{
  "n_layer": 18,
  "d_model": 256,
  "n_head": 8,
  "n_kv_head": 4,
  "head_dim": 64,
  "d_mlp": 256,
  "vocab_size": 4096,
  "activation": "swiglu",
  "norm": "rmsnorm",
  "norm_place": "pre",
  "norm_eps": 1e-05,
  "positions": "rope",
  "rope_base": 10800.0,
  "rope_fraction": 1.0,
  "qk_norm": true,
  "attn_scale": 0.125,
  "bias": "none",
  "tie_embeddings": false,
  "parallel_block": false,
  "init": "normal",
  "init_std_qkv": 0.0327,
  "init_std_o": 0.00545,
  "init_std_up": 0.0327,
  "init_std_down": 0.00545,
  "optimizer": "adamw",
  "lr": 0.00131,
  "beta1": 0.95,
  "beta2": 0.98,
  "weight_decay": 0.098,
  "lr_head": 0.00383,
  "warmup_steps": 562,
  "schedule": "wsd",
  "decay_fraction": 0.799,
  "decay_shape": "cos",
  "final_lr_fraction": 0.0,
  "batch_tokens": 16384,
  "seq_len": 512,
  "doc_mask": false,
  "train_tokens": 215800000,
  "steps": 13172,
  "dataset": "wikipedia_en"
}
MLP neurons of a small language model. Each row is named by its layer, matrix (gate and up: input weights) and neuron, and shows model dimensions 112-175. Each number is 200 + 20 x the weight over its row's rms, rounded and kept within 0 to 999. A neuron's up and down rows have the sign that makes its largest values positive.
After each neuron's rows, "fires in" lists the words (lower case) most often at its 100 highest values on Wikipedia text that the model never trained on. A number after a token or word is its count.

L5.gate209,230,207,195,175,211,195,188,212,182,182,222,193,218,202,209,183,225,182,191,234,165,226,212,202,168,207,185,200,199,211,207,176,212,186,196,223,182,205,211,188,179,202,215,205,196,212,207,215,220,186,244,211,188,188,190,226,202,206,206,191,189,222,250,218
L5.up209,229,228,208,211,210,210,200,235,200,198,176,218,213,220,181,198,207,194,168,202,209,229,212,235,201,128,233,217,202,199,187,248,211,202,189,165,205,190,177,165,268,204,173,209,196,162,204,195,201,204,186,207,178,203,209,190,179,210,210,188,197,197,197,195
fires in: "born" 37, "during" 14, "like" 7, "throughout" 4, "october" 4, "december" 4

L3.gate202,200,197,183,188,222,206,189,208,205,214,177,239,190,193,190,202,208,194,192,199,179,186,194,177,227,240,194,227,222,183,188,235,194,184,178,240,218,193,207,157,191,170,192,175,223,182,223,230,206,191,193,200,201,176,222,223,213,182,162,221,186,205,230,198
L3.up202,201,210,196,207,199,178,191,225,207,190,184,210,215,218,193,183,197,221,194,240,236,139,223,163,203,219,170,219,216,202,239,160,192,201,184,230,222,198,192,161,180,175,179,174,194,203,206,198,213,204,197,214,180,201,207,193,228,194,169,214,192,210,189,170
fires in: "when" 25, "until" 12, "if" 8, "moved" 7, "made" 7

L4.gate13,221,210,212,190,210,195,235,193,194,212,194,205,201,192,213,202,168,198,170,195,215,185,214,187,211,228,162,195,201,170,206,203,184,187,196,202,233,204,245,170,195,224,205,201,182,204,197,242,191,169,171,174,184,178,213,229,187,202,187,169,218,192,216,222
L4.up13,225,203,202,210,219,191,229,217,198,193,176,210,227,188,200,201,197,198,179,197,211,192,199,185,203,227,197,218,207,160,192,217,217,169,192,216,242,201,244,173,197,210,200,212,174,193,171,242,212,178,209,216,171,202,183,207,203,193,196,191,229,188,257,228
fires in: "more" 29, "only" 18, "most" 16

L6.gate211,232,175,209,196,218,224,213,176,211,228,167,179,213,180,205,187,204,208,221,219,199,245,223,250,204,199,206,201,207,202,220,213,195,209,232,230,227,165,177,173,211,219,182,184,184,187,217,188,181,186,187,189,171,209,223,216,200,235,226,219,204,187,212,191
L6.up211,231,198,208,191,217,195,217,186,180,223,198,217,196,206,180,205,203,166,196,200,212,215,204,225,235,188,216,228,204,203,220,157,228,219,206,211,215,218,174,216,235,212,213,215,190,191,201,201,158,243,213,211,220,190,222,191,224,214,174,190,195,185,200,210
fires in: "there" 23, "about" 14, "around" 5, "000" 5, "40" 4, "beginning" 4

L3.gate109,174,205,225,183,206,207,197,182,196,229,186,172,215,212,183,194,190,217,236,205,208,187,203,181,178,258,189,197,172,174,166,184,215,223,231,188,224,219,186,183,203,231,189,219,228,178,190,204,209,201,194,192,184,249,217,210,172,204,226,222,197,208,174,219
L3.up109,183,200,220,200,206,193,232,181,184,219,176,200,192,193,215,166,208,205,185,172,207,221,192,202,165,192,194,180,190,183,216,192,211,224,202,199,231,197,187,196,230,225,180,191,199,203,218,217,193,208,184,193,188,208,187,173,228,198,212,175,179,216,214,190
fires in: "two" 24, "five" 10, "career" 8, "technology" 8, "team" 6

L5.gate110,163,204,190,199,199,204,215,186,189,201,185,235,169,180,172,238,192,221,197,217,219,190,172,161,176,234,222,207,185,207,196,184,180,201,171,255,224,206,202,189,251,171,194,205,252,201,210,234,179,210,204,192,209,203,186,202,234,225,198,222,216,149,228,213
L5.up110,208,224,199,207,208,199,253,212,181,214,214,188,206,168,173,215,192,190,190,182,194,223,176,208,191,218,215,213,212,237,201,186,180,216,182,193,179,241,168,181,195,209,217,209,170,195,202,225,232,215,217,187,183,169,193,208,194,180,185,190,188,184,213,218
fires in: "such" 13, "take" 12, "make" 7, "making" 7, "political" 7, "as" 6

L8.gate111,233,205,234,211,204,170,191,212,211,224,219,201,142,183,235,168,215,195,208,212,207,249,200,202,200,197,215,218,230,202,207,206,197,218,224,184,225,200,227,229,208,218,168,199,199,217,182,221,215,221,201,166,208,178,216,205,190,172,193,174,207,195,218,208
L8.up111,227,196,213,228,191,175,227,229,235,193,220,211,149,185,219,204,189,202,193,206,167,229,213,171,218,220,200,196,210,198,224,208,207,192,203,223,182,201,215,183,204,216,204,207,219,199,190,229,240,187,197,209,219,208,202,233,210,191,194,198,193,208,207,177
fires in: "number" 25, "numerous" 8, "music" 6, "divided" 6, "album" 5

L8.gate181,198,166,214,191,169,200,186,233,224,214,181,165,203,237,195,191,213,198,162,220,217,190,184,203,225,259,203,211,182,205,199,173,208,177,224,198,213,195,227,191,203,185,181,220,175,177,202,207,177,185,221,177,188,211,207,212,197,206,184,220,156,214,203,184
L8.up181,179,169,184,188,196,185,172,225,235,216,209,188,181,223,234,210,191,189,198,202,218,180,257,202,223,244,177,178,195,194,164,195,193,209,182,199,179,193,192,203,211,206,195,197,199,194,214,194,174,201,220,171,196,228,219,217,182,229,208,208,205,200,217,193
fires in: "united" 50, "indian" 8, "ferencváros" 6

L5.gate146,178,200,204,185,203,203,216,203,200,206,202,190,223,207,179,219,212,209,195,214,188,237,188,224,183,186,200,180,186,208,183,227,192,210,219,177,213,201,182,209,206,203,206,238,203,159,210,220,205,188,217,199,208,220,246,225,233,193,208,214,216,183,203,186
L5.up146,182,212,193,145,225,222,227,201,150,205,216,172,235,198,214,244,217,196,191,205,215,215,198,235,211,161,174,202,191,212,199,177,205,202,219,191,157,199,203,217,225,203,177,181,162,195,179,206,200,206,230,181,196,159,156,216,224,185,212,193,214,196,210,221
fires in: "career" 22, "nephele" 14, "illustrators" 4, "fleet" 4, "hollywood" 4, "arab" 4

L3.gate172,182,183,217,180,203,177,199,186,196,199,199,208,224,219,218,203,206,199,211,213,224,220,215,226,228,231,177,234,179,217,178,188,171,174,178,200,210,211,227,229,187,226,169,184,143,229,186,205,173,188,172,146,204,183,175,174,202,190,214,155,180,204,182,205
L3.up172,171,222,173,218,217,197,220,218,173,194,198,171,225,148,180,209,197,192,163,158,183,180,200,179,192,210,183,215,167,239,200,193,192,194,176,223,218,183,169,208,170,195,173,190,236,211,219,194,199,172,223,196,197,187,175,184,168,171,220,187,220,197,208,214
fires in: "foreign" 18, "forest" 11, "fort" 9, "former" 6, "formats" 4, "ford" 4

L4.gate207,212,184,183,218,185,218,174,202,178,226,191,197,208,206,220,179,161,211,219,192,226,211,199,163,222,196,179,198,215,155,203,212,193,196,173,228,199,233,192,176,146,208,164,195,224,204,204,212,203,179,214,223,181,171,163,203,177,197,212,171,187,205,223,177
L4.up207,165,195,199,226,220,207,211,213,202,208,179,202,198,193,241,190,187,218,195,203,202,210,197,169,213,197,180,227,196,153,216,221,212,175,199,167,179,202,177,215,163,208,178,210,217,184,196,223,220,201,197,188,210,182,196,217,177,192,213,199,222,193,245,157
fires in: "not" 23, "his" 16, "no" 12, "very" 7, "indigenous" 5, "their" 4